Part of a small language model's weights.
Size: 15 layers, width 256, 2 heads of 128 (1 for keys and values), MLP 1024 SwiGLU, vocabulary 1024, 15M parameters.
MLP neurons of a small language model. Each row is named by its layer, matrix (gate and up: input weights; down: output weights) and neuron, and shows model dimensions 128-223. Each number is 500 + 40 x the weight over its row's rms, rounded and kept within 0 to 999. Numbers have three digits each. A neuron's up and down rows have the sign that makes its largest values positive.
After each neuron's rows, "fires on" lists the tokens most often at its 100 highest values on Wikipedia text that the model never trained on.

L5.gate423:518446528491477503480473526499458525422442491508533435488547475511424473541540445514501453488456413563468493502497540556512462453496497490458543415558517490526461555501442461407505514462535431464524511530521493521536499545500545483519492552466494487524525490447583513490487528470510547571
L5.up423:470515509442577463502533489481440543462452478510464513487533523475446493541517438532514489442473468543430449507519540552517488429470570419558499405505538459483479552523516434553522502462499444544504488526529515517519503534470551531466419569506493497524496574536578501488452521478458490479
L5.down423:516489499567524480478460511519539497528500524538534547445510542480509507468512520495511500488511543618488465502438520496498412532476501470502496525546516502443483520489567485464505484511497407549498522544548487530593517479475563453485471459482431511454529496562533537523527543549398487488
fires on: " cent", " second", " tr", " col", " new"

L5.gate536:530486440497466545475507541486418514482490476528481486513432524486526449485534514550452500587463500461523480412508472532477484503494528443442446571527463535462539496472618527517458506577508404497494519501570513516498514497430537453506532468573470504473514465482521475535492492420496481512
L5.up536:538464491440450471496545535444514562531466439522507564529496469532546489507497463476616544503501497365471556437503494532568484535473490500474479559528518476510497505538534499469503464532494497406469602502514542522481509564480459406480513490522491470428568527527520438469430506501563529435
L5.down536:557523472491482550534533588538474508498500472468492453554480511540494470506524440490550508501510464484466580419503552511489580535525488509491504540448453531636457491548462557509497489490494512475474507489465510487491511468499519435499468383592525518552527511535473465587524586470437478542
fires on: "20", "19", "-", "C", "\n"

L2.gate616:494519463460452516518530518500580496532523480486515431483571523504525511477500516507505538483500473493468569519445504468454548532464574512516557531461499415507458531547491514436468533493575469497487531557430515519495512516435545506452432468578573464579419526499557529496514517511481473535
L2.up616:512497499581459484475480475586491483536510502428427474430572495456466543498498482503510485464523523514478580495551493427405591500493469523512479484537462471521466510481574552481455489481512485487483532539472479512524443505528475442479448518537495499554491541521524513538453481506542555527
L2.down616:480444465527518526492513522546466493459482541536545455548537407513572516472475450495431490478491492505518553559480560478484471531456504498457539542493453481466501499519499529497456543552487456500496479497541515515532505501448507487456473469562531509553480576481504504538497542579542538458
fires on: " Re", "ort", "rans", "-"

L7.gate139:430505506480449475418422555501498496475473513491490435484521603490542453523481506453515454580546553542469537465441448515503474537489528503525523478488489557463554479540467482568552530475544552485491494500504498543497420477515530571485537487612510501451524546509484537449553500457528472484
L7.up139:445477482527476546428509481518506485480378486411530474513490431455488441487537542448460527547534460602476537499518499536584493563518556562495561497478480459512429449532491506535476554479477486503557452490459438483549433436512518509500473401591517448500509513470475474472566454546447504520
L7.down139:478426544527477530504458559531567515433542503567473447457481549459471498500551497470479505467486578546504510484499507453471455541486459502495515491490461567432497461572501518496517495572502436493426546443483489532478491549527549451487479532488563528493531506582539492462472555506466520510
fires on: " play", " part", "end"

L6.gate73:567397463489547538481549520438477490543461427452425460484536588416502473434478440485444537457439522489513529523470499504491540552445507482562516486548449487506515493487562506508475529438468528538517568464507511492556449527508449442497413483475548518572558441512472486443448455553519482478
L6.up73:550456504538474509536538526575492421481468463495427489488537470412511479435514546486523540533482465542530469618496418556482499516449449505497546464506485491541554525544416551530468543436480529462521474500505606544483465501458528402508483465468479518502500584475521506474463469557483503460
L6.down73:552515472417506502514552519510525526565527532494498545526501569433488508490497515491496521430520502424510485547448480565561524492420484488535504557504499466508576469534524607493560565505544536531440559522506495456575458414565487522449532567563495415491468449472436502467544470421491480482
fires on: "on", " Con", " con"

L2.gate381:515435490476468505541458561430506497472447533503451570545507439518467504455526424579475515478520485510508467481521550579490495443468575437522459441443545518576505475505488507479521538500415553558484538501597555506491516559482471444539460493540542462489416441465529476470515377529456512482
L2.up381:506483525481474516517475561447486439502457501541461548563540451499532485529531450535498532473513476483476488523508551500524522499450509439513418490488546524554487461464507476459548487458419548532479503466592552521459571513421426526509483479565542446446407437522457480482534391456433483529
L2.down381:484450567574514436526455578461471483539509510529487511571460444541555554528464498505559550543510489518503480462431468516540503489502517510495428490475565507570523494505514528500565486488487536596460473491528514487531525493520452519568456499622535468498448485539488528554582438560517451488
fires on: "oy", " United"

L6.gate634:512425516536521518505486506518543504485476492550495505523516565502519560487540489478506456478477539549473533444466481515502494520481503525506442466435486523487525469479523508478429490471473469479535515602461477415556524488533499475510492441396563526561414489543456523429514555535427456497
L6.up634:527437482483533553476504493511484485503425480526516483529563511463497480501534487429569428471452484593476501397510414502473499528466509540477449477491480545507517502439516540453473501531495541458575513560451454477457442542474499454561481459524565577555490571535466558489516598490471477488
L6.down634:482560533519545505529507535509602452532525441481434466554486466480477507493548513541509452433481454525527438568472420486524540487525542476470451509527450440448477513499449464445486546557500480508549536452525500429530472467490611407535450559516531517561462497511419492551469487565504484479
fires on: "\n", "\n "

L6.gate23:515565515527506449503555538478505462527446430542530535528518493460556533476466526505532503569509450508483527511507469494547491453498546437480524479471456482562508414470476494488515465490493562458533512567520456493509507556597494518447465499580468446493514475457542501503473467439542599421
L6.up23:462463487503548540435449465419438488510505530537500472585427515459525617473569523468509502495565501497511479479517503506576425485475562413492530471409423405525479445497480542561525464463508478518490521483455499495499481549501442499478464423455538455472508543478559487460516467500527476432
L6.down23:453464436432568453495587512493466491427547545507473533469522457462481571480504537402515505531512534443499494461512574586522422533443452586491518494486483517480473504571506485462512466479523518517541527523458441434505429461450523531513510444525510494439516448481532539449508483497544449566
fires on: "os", "erson", "ft", "ield"

L5.gate261:474502430444588564476537514517487466430493525463481508445442507547538562438487522514481439508484565542483508509489492565455495519536493414511492441574589459497522564470454502533463492462511553514476584563448522559516482469562498469530479476549440501512542519530595494482564449508528461516
L5.up261:523549439499485506439511544503512428489550513533552543464568475560512494460528548491489411453479512543465515492467454528510536480518486528455469425452505476490528463473488538575442560499521482529509546474468511481471531482547482441558428499481455519514525522463518521451506464493564461478
L5.down261:459506510462514490537444444590485558514528524491487522485534547475474458519538495424533403414493495550426537561518448525559469495552534477456487484486560483427487501488539463537527498538487494528450565520534514464477470482504514478478461452454488544457563401494540474517473468572551533523
fires on: "an", "y", "erv", "ar", "c", "en"

L8.gate553:490482523543592436520510420544498477506505516533503518530469501515498534507521512601429500537541465452416505532562489529486532513543515453525495459420494462494554466502552556535570532465542510496424498562484497486472539407437526518550451474474400504407529509515485558486417521474500474495
L8.up553:466519544437517526486495490497473469522570442511539399557508471554509562468462427606446441516488458473439509489480505467516530527525492419447496478515516500477485538441528535469564481503511399507507501527504460504447433468518473542496470514536480497441463515410436515471463534512506425477
L8.down553:525551584520526523492506499593540534530548506509522462472402525399496518492520521549421518506502518496457522553462485486480512450492496533481487507440539542475521556457613562552516482518524488481439499493462451561487495460417522500509510545538438499462494563572495489478510464609564483444
fires on: " and", ";", "-", ");", " |"

L8.gate114:431519476534507565469545564445525426427478496548488538510515478511502529497618495470516490490495499462454522455478504512533502454401542478506565441444478431460469444512515430537459538474521505510519534527522458493542480518441419579514533467539455510469529492483503498448554498489471491523
L8.up114:531466547488552512451470476443450504533468562529524498532500480525533581463512529437582495522463544525507535459498455463488489515563480532471469485504456449537537503407479455487489550470479503496558492519468499453536491470441517566542463498464554447498480509515554608420509433581507508510
L8.down114:429453487572510458505563491513445458508472514444479475504502479499463534486557507484463516547528535467503433518486445534520574474523464522464492486500503513495475533471528469462510530483504483505456536504531505453557555563483510479492559450483573536485505423445513565437481455610477531473
fires on: "erson", "ear", "g", "ague", "ens"

L2.gate293:530503459533462529418517592506479510464519537448486460450520521471501502473485522510514538501506468489521541505512472448485494476534501492480525522488485516427452428492556527463504507481493471512407476506484552541476450515408572434498439480512528451456532543433507531476510548474486489526
L2.up293:535532472504452520437456544531507540509518539468459466446503536480468506476450520457467499468439456487537563483485487433483508513548462532503492507533486431428456479488508527522525489507458537524425495502477549507531446487515518455444468507468484490427543472383494485541491538461485436499
L2.down293:456521526498508519537520503486449463497547586531532497478439443462488472499470529468429532452532546475512510486508504481525462511482506493438577549472502500499499543491516481474534469589464462524494536506411510559518502523504514513503428505454470540536530474527426566519401535567449467489
fires on: "-", "."

L11.gate122:424549594550518503547481526557554528479486466535475513496506499473470492473517518512473532452493465541467496521458507558462458479509572468510496523512439470505510588577522495471419523512515459471551445490471488519489390464485499508481443489479447450508518524571562479495496481413513540537
L11.up122:512521551531554517497551582493466474516553501519483466463460469440564472548485467516514512501517550493519461520477479609499421521534450570454522539489588467525440478542485518479451508506528449491476476486510488498407491476490558449524403478502557450425490467500498492495517493496598545498
L11.down122:515483534468470484487536556505466432530440472499545463447517503514520490492487549499532510447545573488501461498491513487454556455504497552473453452530509448428357514493447485509496504481511511507484526561449445596450514526502452508512403502446500491480504476427500468549481591540536556447
fires on: "ec", " spec", " kn", "N", "n", "c"

L2.gate581:524500505539544460511433528442472487450480496504520530507466519449517480473515535531540544547511459527532531521462565471504509494419502535499484469413539456537562437549519543517571539469519500469523546460567428451473476496519476518554516493609531410508413434478477445467547453503502506533
L2.up581:554494551507514503515504591462510539532523529541480513467499472479460534505516504486482481487504540456434467481477522500576519448495550419495558467491480472617458447498514477436488516453470511473524476471525569430444478478506529505465535501504507482484430525482510517443462389534551540483
L2.down581:487474487488566488491488526464541504512492500602451541510542462505503480518519445502542451491494480496477457498464462513517460453474520442468497477429510513542465448555546497486527531479544527490481467459522511382478499528602406502476551447530562544483410474488527600488487403410485493497
fires on: "tern", "erson", "oy"

L5.gate707:499465497439493428539520485522435448470458451462498485458513496513541539433488505449519476568445498638443528540461503508421457540508549418543451490502527464579587482593451517449528465514469460554497546519452483551537502500524531498489463552477550461527544462489506494444541505498530433562
L5.up707:477515469479561441505517462496485480468479515428510551526539592545515561507452491431533493455440511654553554478465543488506503546567573520484530429508568491515476471593482522523462490466502571553508519480520473500500544481543524491477444510377601521578546491485508527443498531435555443529
L5.down707:487541513439483491481490484465423497474572469575501582541557522422521521558495509500512481555525466539558541546542531531493511566504543508517503528507480490483462456478482504540545411440500639531458471494410543512556493516565506477536454497451486513474543488477492475516490483564504373511
fires on: "en", " found", "il", "erv", "v", "y"

L5.gate264:545401556491603478487491556553459435487444490500491521546603521506412451593511473497524486499491446545431516448541482537435477515469474506468490483420490525499537509505472583473452467522494479492614504481509537458483535481473475420545531512500454505468467484498571531509502453539467451422
L5.up264:450451526537511570484496484501469477548505586415549464581498547509399484515466530508544464471506469557526471410516501577485435491564460540521494470505471480486520605501552487495497507525510494516486482476478474547458517471552505459547517451504539496473471550498545399514497524529536423508
L5.down264:522431552538472494483491514516511537500495483515491539541428468530549482561447552556526534401501580499532516540570483518520453421507445510475546488515401424489461519487516458483464497556546374548485526509495415509482549537549512480447510444497498483433521532577493502539446475494550447440
fires on: " Z", " Col", "tern", "ue", ".", " for"

L8.gate972:509461474487484541487485483576466467536483512542460545583470495443515562510523525483515539468538466482527518486533466527453493465492499550504473553504504465468563554540521531509520559461568563541439438550501512506531481548498509465428468465499520484526509439549506433582541429422520486538
L8.up972:441542445506430495456498495505490576487412502554498441500437482522492523478550481556562514463606515509545564501514505499568534478504492500516474508570511481514412540461536518503470554517464480538502487471507513539525448542519489479551475515507459452507469465528493441525514412493497493482
L8.down972:473478542520499496554458570491504497456558498502474506550533513415542445524466475534570491567534446500560523533520453527537500512507462469518471532470512478566484469467465493466445482550483492467479517539525511474544487491468484500446539488459505520567525552480502452525557496448472484444
fires on: "v", "av", "m", "an", "iv"

L2.gate607:512446490464448481489493480520559512477429535534558482446554487502501459379517503511499538501481487624510487471492484522502514504534484484487501467568520458507469468489448486506492463570507521515592550536581504538493472521469446531478468494586482548490536523486560524532505572481479447470
L2.up607:563530436479456532496526510472541525430411487480584515399528524548434425475550459514523530520502453615421435526446513535490462503481533477477463488516544484516514477497459431517511421527565520552517554506555461499527529513536472509502424468555485532486509519444476485556469571499494490450
L2.down607:539533522486452515522459553498525564459500505464574464440537530540438438507559555540465474470489455639425493539502479480463460528491551505488499498527556448480516525477510390464507433563482442499495510540550476544555506529474518458495463517556505573537518490532531465523500514481418552529
fires on: " tr", " cent", " reg", " ac"

L12.gate14:464456449489506460446482479403512459473447556501522474518437511464464481468541540464448456456487430510552413501509490461405495499472414504478484532518540485566545506457502539554466470493530536442541423428509570502502498521473551504492543510507472498401478622521510460486553562505466545465
L12.up14:508472454504482448543453526503496477468534368489514537442480495491443463531519469539563457559512459465540489550499544511525520502486414447486446596436481538475502488550557498486471478503456499471556443491478539459539523553545504439497498506529466542526530542547514465494505604531523455530
L12.down14:525522429481490536492473511507449475523507486593484441476513500408499473534552471451528474519540504492547460544467486453416464487487485475448447550488456474503465433495529559491510448459425580575469531465504474399480490570525525593512499538520508482535501468515492466377397451592548508496
fires on: "ed", " only", "ach", "m"

L5.gate722:512497535486527455495498565434449475448489455505490446488513514487442496499463498493490529471449439522405551478505500518484463417473499521521481544516513487452453478459436575563567526544521438512614470553476558552541542479494517518557517495527413527505504481520550545492471464467453525471
L5.up722:554490544498546449516565561566450492445491493598487480456501521528542479517451535520478566480430430510470519466535517489492488452465478523492464572521563505455403485491455531504612446535469543498529522511474534565553440492494487493520495458606454555456470445456513524473450530494426519528
L5.down722:486509520508538460487516539436507452452537526589561461446470577457499498500460480484529591519486457464511564537451499534566506496496505495515449501557477521539471484553520466488558534538476469510520533452512503493496548499455554540462468520562470574461464501422556545470470463522482487488
fires on: " pl", " Pl"

L7.gate539:497500500494487515464463515517572538430440525477496551430519458506534580431531529458516506486460538474455477477514477520549585479482532508513562486410531474385533475518448478569476426482476491489582480517494516481547513480460455483504551492483466508517399473459545530470526425496574555471
L7.up539:491502539464528545431423516511408521476542515513487538439533537505426485458518437538509520436496520513523515429518523502582490512450544494495523473439540425536539495488531422495529447507475493502477496459459583501505514517534489567525545512552461564471551506482510524417434404516580547461
L7.down539:518510511499538434429449493540429460512521513531506481527526478509480482471507502549470494510533453554518499460509567483539550468440576481518473546436479496549508509534480422500514525506456524507487487479404513496468438601517559497477406472521489509487518550513489520408405459465495487509
fires on: "tern", " National", "ational", "ast", "mer", "erson"

L2.gate650:503500481498515534540470457505534553475537449596454529465478449456512525441510482435544461560522459603444504516557462475489544458518471480547537459550536496574498457496520535512499461506449547504485469456515443544489537453523505549540531544459525491490502477505485499462480566521459529505
L2.up650:511474598377489481460474462511481582488505522539504528491512537487551526488526480531546529482591530587460554483489495443514463514422442468524476480571597451503445402518509465510493513510439532528502486476495518502573499482528525543469482437556465519495471426469493503525408559526463452454
L2.down650:586497512419509496451468480368500583512485537517485550468456439418493573476469422506519508493568528608469476496473521433462561521581454426507493545541507561498484481428492557490474537496450519491561505495519483512499470494488533510492477461553453512539553417469460510572440528497405521472
fires on: "gr", " ro", " pl", " gr"

L2.gate187:497547441475514570479500544419541536447413517393465447493486436526454449508581471456493531523486452519447452575539452546489490421486525564451517461481471468495467531524519463458469478527513535494439570569456538510478505477441441483423521539497451509535527557449499518600489487485455472503
L2.up187:553469483445466559502495515441546506508472545470447493493483508566445431459520506476496568510469537615525464529495482537486513504475497479523488510525465424545499522461479494484474458516559494449489523504498513532459531516435540450500540513540506513474550444452481499574437444509475518515
L2.down187:547418523504502566490483505464479562543480536479453511432506501573474447470524512510466552461462503560470505511498434522495563502426502517453520495477506399512527505458445459478552495552570509424527531416533522441466493494478578423468533513531447482443474465485509550546409470530517555540
fires on: " ac", " ab", "anc", " tr"

L6.gate709:524477522526472460533569484527561496501488482517441496523458591503523533488464503488538471483480552463436485514523490555469501534531511428582498503573513500463478508502453533507475509510495498465494465493478595515561423509503547566495421450518482524482448512459576547504530458502504463522
L6.up709:515472493558445461507533483491583482499533460459524467536452526428488476503473513415524488423455466456499576557507526521496518496460455424485443520506553444584519462466432524557462505511487534525518458497488482561534467489522548580461514498517485535495500462514519515488494528413516454550
L6.down709:486471487529483448506517455587461486536428550509428507556477435538549468523469542419468427488482538452458501488501554463486547467523482465446401384448575496547434512466477456587469515556526472537505533511522552463547486534468559475526453534506483440511576498540460423551442475492486455611
fires on: "un", "ear", "ed"

L12.gate705:505521415536522568429432463508427482531523466518448502432491480491516507523489542457455553504547482475499472531532534474487469513449473483548479485501561510548492452463447493532510457457478454551511509531430535429509502486509420532560499526627537526414485493528539541518481510428514511463
L12.up705:474553472522502516508510457550560557515511556532499516515522554481437560512520472425442496565502493507569448356533560481454499508509507514638496507496534471440499464541439476410493458439427479479614480507467464516455506492491461467473434516414504555507490517461469482503503505419507464473
L12.down705:505548503505518491527507470534478523477471492548505508479474533512475498468417458507486492522584509530481569491488541506460482440512542498532511604586538510492580414434489471486576453488433472481504488440467498498514486504414532515502478628543498466515485507525557479515487507434485454520
fires on: "v", "if", "E", "form", "r"

L5.gate414:486520501514476440527490521563539510433507547517488522525499547527499539484586494524447492465502439508453501480466482551461532511479433485487493415416510471492511490500462511537490546481552460480589515495457554507499508452504479507560515480496510516387513484603521542449477490484464451473
L5.up414:477531505520415433498443499511484497481576531481569493476478586528504525507524527451467499510515486522424439478444545540487483541515499457497408422502509466485492490464521529458475441503520455492533472511495511533507459479501412490516504507491548509427524501506518454468499536476455412496
L5.down414:448581536458506456518476462584479500489539546518549471484445548435448524550515512531551544478511539463456534506494538444492505477445502454472413472514516557500583499453499464487545433506491425465537498448537457449500579474462495508485494492514460492434485460489471532493508485631484508467
fires on: "-", ".", " -"

L6.gate944:504439602509522475506498556532539552532468514455468400520512553575490478519532564484505488500481545566400499486479514432471540449534559569554534415495522518506501536467497527483494533463430469541531552451453503481524560551501512532517527493515473543540555477454478531544569537443533509472
L6.up944:534489456439480479433522520525436556454530544517508481513593529504533562464468546432554469442486516487463492490516447523462493487440531509470528462494465536502469485433490546468516523518531484550502498537412438522557475540552530533486486432560524565544506473511551465523558535522423430539
L6.down944:458454523548497424454503501514532488505550428583550426416448473445492420541462501537559487528496509400479488485425477494522605489469477586495524509515537500544503589524416479502526516487458517507489557433506538481509485449566515449554573546538436538465491424497514461528470458442529399512
fires on: "id", " cont", "\n", "ct", "irect", "ist"

L6.gate881:509538561561517578511478555471529445506519444535510522494494551465510512492460522440488543479491469544418511539533515540493446459499438537489472477499476496532461471443430435499466524519494547447536477481490514494456545497434553493542542579500496517481426542529518519431447593415470431374
L6.up881:492481585487523462517441473521500482532434489480489453507574557423486510529483555488450478496501469511484522488565502447458456528445459426537492519508573507566488455462492471568441503495549478535548473508436535490485548488504498489497485519527481584533469514493522458458470538461466517480
L6.down881:471561496471481499531411598514509476457506496520553496472498652443490561463466472429500570477469450472528556475511477450582461479508530468447465556520487517577485490504486475478493474494490416514537513488471517479466493503419511451486502467508502594519515491425474510514465502402493515510
fires on: " pl", " Pl"

L2.gate347:516504419538499519530488540465456542498463513477511485449526554593500495541538514569455456567497434459604511512506516559499527492545503553489472526501486562515544567526527517456473463550508431475519460501521511557487620569497506478475468548593527506496569463567447468493459446480457511492
L2.up347:538498434544430480482525479414493544477446430478531424502540556541501484554509453508490533516420530439515570490456524456548515462572513527452533523509496496404551535474479449492489483571470522475506456489522599523542483586470519511538489492573475494505504444436445511578531465581471552524
L2.down347:486518500479544576466490496474484506424472557469483462561603509502601401516483513436423541551450516528510563514477495489484486473550443473446483530582507496537510549514509450491534567539449471461450505540455510495532525516447521536541500506472427473513541506545401508561502547501430555473
fires on: "\n", " or", "lect", "-", " (", "uch"

L6.gate925:539454435551486516531525528408482482516501574489515487481529482488412442454608535514585600481517471544492562458443495457494483527475536498462468546517505562407517519531488546482504484476535479443545477524519592487458524505497469536526476529631471464522516397525528405477552461538513507512
L6.up925:435475504450559478524490454486544548535462411480492492528600503475511504523534549547504542423479550575444515515551489456530476438495553470473492520512492496455535528500418464423472484448533475559495499532513489465438548502557549482475489483528496445576530494509475499457442436530499471536
L6.down925:524525427528464390481549503474445521551500504577514523497525461508555461565522477497461451484556475460478545517525530479510584480450534532553459413496567494442462524475544513466496435512508561549498445469485551532513531441476473421496491566509520495506496531505586394516495524465534475465
fires on: "ign", "ark", "oy", "ver", "e"

L6.gate16:488572569485569513498538558505504519492529527494488561543530535533492530446525510561528529470501526580450481535504528488536462442542538488523450490448512526461470509515549481345441504567497493485478496454451469450404508557543613480492417537473510516481542464488469558434429458474476509536
L6.up16:483540546527527493499488574480509515532576533518542508461488472540494467515488568487536491565527462538497447598459498487530462479510519492476471431380517492477451530474425536417487429534562505519479498467500425501415537504437499545534542474527457507471494425480530525460508492456489513570
L6.down16:496505541515482422422478523521432523526561466501543483526499474520548474496467515510452501498505522539529552499512442480505559458514537471515550428496469534502541411523420478517510481477534512518461540483496463543445446448432559482496472492598509488486454477523551449494525482525426534463
fires on: "n", " kn", " On", " He", "tern"

L9.gate597:560560540533511460528525582517513510428483473492487476427552456495495467467453515511523455402573513449413510501489528532484528542576506534544550464472525493421504530418446561505449582502482495464510503476499536541452538490446542525510486513574419517493494550529548482484545502526519487473
L9.up597:491472476522455542456493463463455558530502537481422528586414489465585479512496451488592490493488475498502551524505583452614495517514545532569489521517486504549515534469452493459480481580562593514501495459460513472492461483488487543532407551566586515457461456555535509475458554463511455462
L9.down597:477532490452462485525417475564474525555454473458376538566429592415487495497558535511574510465461485533537501530495459530430526420510497520434547466572455496552433450525526439557503461499544604528553512490486545516483477440473487500494493542510482469532574483528520452547526500497558535483
fires on: "st", "he", "is", "ed", "own"

L9.gate98:508520516466570625503526539527550460471491440524530474466556506552505544475488512548485475514438528528449498477536505497488530510512526499514517532546513474488400440497426499472507471506478490451533578530524445546492494527503502493485504525489394539449485564549518601439417490501473516487
L9.up98:456444527550474421516493495475540452416491547583482471547467454487489536431451539418448464551482526569539492531439503506490439502511479473578427466512464458480508497521461514462525404530501586515482535524453538505514506491472489491567496495535499590458520519484522520505403536514421469506
L9.down98:482562503526536548519453514446505417422500533561605508512476547495433530506533478458531570484465461527506544524403464555603471546595538471566476518553502506480503460539538495436500483555482463522551525502503535520468541509436452514543473478513444522490423521512447504504455485495478561476
fires on: " pl", "pl", " Pl"

L2.gate695:605425479533468562502524480522554494447553475460463513477480525487498548586493539532440495499469509576533582535520481433540587517501472446520481493456555540468546511510467464420555527529553439471531488449428491482460472566502555547553452494532557513476482469493473524424515537482517481497
L2.up695:415595461528521461478513543515481536593534516471505562480527530559448509510484493447534478463545452563390451568558482543469477468541561438460429517536448546463514463484515578531457502531543502465511495511478485517506454473461479438456531492447475493535507539531525517507497522487450504500
L2.down695:547501510514500502549528508532496470477535521573570573509465467386431484497496555545441458522556547581490545487443407475514491516488587544540484534504506477531556490461528505500561480506419516558608518461482538558512479526441519586511469583460483514455483476506593465500486520579399506471
fires on: "-"

L11.gate177:566525475544566475446514415504438603459528458510465545525523466471467470512538541511499541553518498515541497529439538545458437485529491490458461477495505507533478488464475491502495475470601512491533471464514557445547559518452588527548503539466519507458432522516468454441529465415551525489
L11.up177:506405475448421519467508577530471505525438457501484559531473470460475467512521545539559529464473474419540508534550445545531513495450458440526514516475519514480499502510560527507497476546507413456441367422517443467513573510482470496534562505489528538480483498503558519510559527431538546478
L11.down177:537527571442513523544511508492519546450536510515530482558502449442552482435503475446511495510551481527512428483519509468491433550480459494490572544498478448496552423533491509492451492484464475488458466429464513565525506536451482525490498609477468553569487481484461597475514477509546552475
fires on: "ed", "em", "un", "m", "om", "ad"

L8.gate683:527489517425542461602484473528521499519513498531552535519498584492519493498504497483550541518445454471424500517500507417526422505538462572437538483531525559552476418514475515473476417518577532521524506510444530515466503451459510513477528517460447478462505490541463533502513502446490494497
L8.up683:570433534508494436569499478452531488542485442553566445482438557487498581517440495554487521575502542488514469454517562492509522449550557546438522553523477531531577507567473425499513499443543530483495500563505536463534561561498535499489594475459489496456456537520451511492452466514573505397
L8.down683:464521542470506575497505470579433542519536558529512450507477523574531506541482504535526485559501564498563524423530387449501504503491463540483434454531496491557510557584459490513548506495481428469491546441515501561431479490516431442501506467477491535545488524478406543488523565479512495498
fires on: "or", "s", "ouse", "ac", "le"

L6.gate689:533502585509484497514535515547502462452463474441510537479536581545561450530477498465524515523347563531478509506480544403487532513447477511469504494483503479469461465472520472527553489454550461464503490510501468522468566481501457538434461442467497552529488499549461585428487558476538490504
L6.up689:525526523543482478541512511582463489499481456454486550498512566527600472536434484464584401494429490509550495497529531465468557508434509516485476512566501516468460471447498450575483514510551459525492528490484533544486546492477545527499492357467534609536500506540438551489484534415547421513
L6.down689:476533550468540471552509553538550484537455457464548443413511519449512481557514584533499521544572527559480572529511480487547543499425514501475446503519484484546500520442506499481517578488452477454470507459510469468551522391468514465531508513517498452562451558506495488467466498529521511508
fires on: "\n"

L9.gate773:541487409511493472521551506499530505492452450394524402499492500499455433513504499461488532491482540468508534504520509537537505474461572537520464468581449556532486447468534569438537521472488491512474491550468445506536506426528521595535498491550480487524520463581421465509493507574510537561
L9.up773:528492508559468524542538519517512479545465523526507440500507515480473486475590506543419413593479498565510499601476446516532534476468529525487521521465486521560515467554500527449561468589395523413467591530490507542456536523477482498435523445488487455531520547500541431511435489475550456438
L9.down773:513522543488455469512496534481411484523511479409517571483535506464527482492487571466459545534504551475529545497557417480545550515466474532477523474452501539500486584533551475509509492506505525506514527524466479598561512490512496491485485429483486484412451516510538461474481500542576503517
fires on: "i", "on", "t", "h", "ond", "og"

L5.gate824:556517490580501478495440488612463457509561446524476477491519442583566506472516511531563491470488484455462568432554529526441561539527483459490517516487518500567501472445546466518530449457478489530509493528542458541432442506423488454564473473512471468480489548530582519464547498506484463494
L5.up824:518504530482587508502450579499457407537487451513495440476525531497481442507523478480605479490518490513444520515584496510459469528516456479496482524484495533529463492445560433521570469476544440509526414473486509509546494508517458499481532436512427456497554485529493493431529506504462505458
L5.down824:567501485457511541484538457602483521490513473513504493459483557480515440523485518518568563491502529521545494503525505525453478497509506497485471448540546424515451553515522459529412449539469510511521486465494516506488533511512529575530498585494448489547493517490462494516512503596563470530
fires on: "is", "000", " \"", " No", "e"

L5.gate103:463464520490453502452533522476435548485486477582521491453469496525598534523467579542547482478493546538514510516495515476501458464509517515466517504509565468496469565489564499542524496536495514547502527550482538515545470448458452459513495494505449513511448480498544516459474413492512547526
L5.up103:449487469420515539524589480478416484533534498535554485463437492474533530469485500500486451517442503498537472465460534522530506517479528458481528544521571444459508524469509468557570427468523508542548457529474517496498503482464451494498460491497482526500509444534530529534538484503464487487
L5.down103:468533548468494510477529481615531431491394448470568537510532514499449482544535479488536507544425520496526488485492440509461501512545550487539480512501459524511590450495576475483487549505486532467510525513523531556504498540449523539476468463558553434485594504489439558511507512538427432519
fires on: "all", "ite", "ron", " In", "re", "el"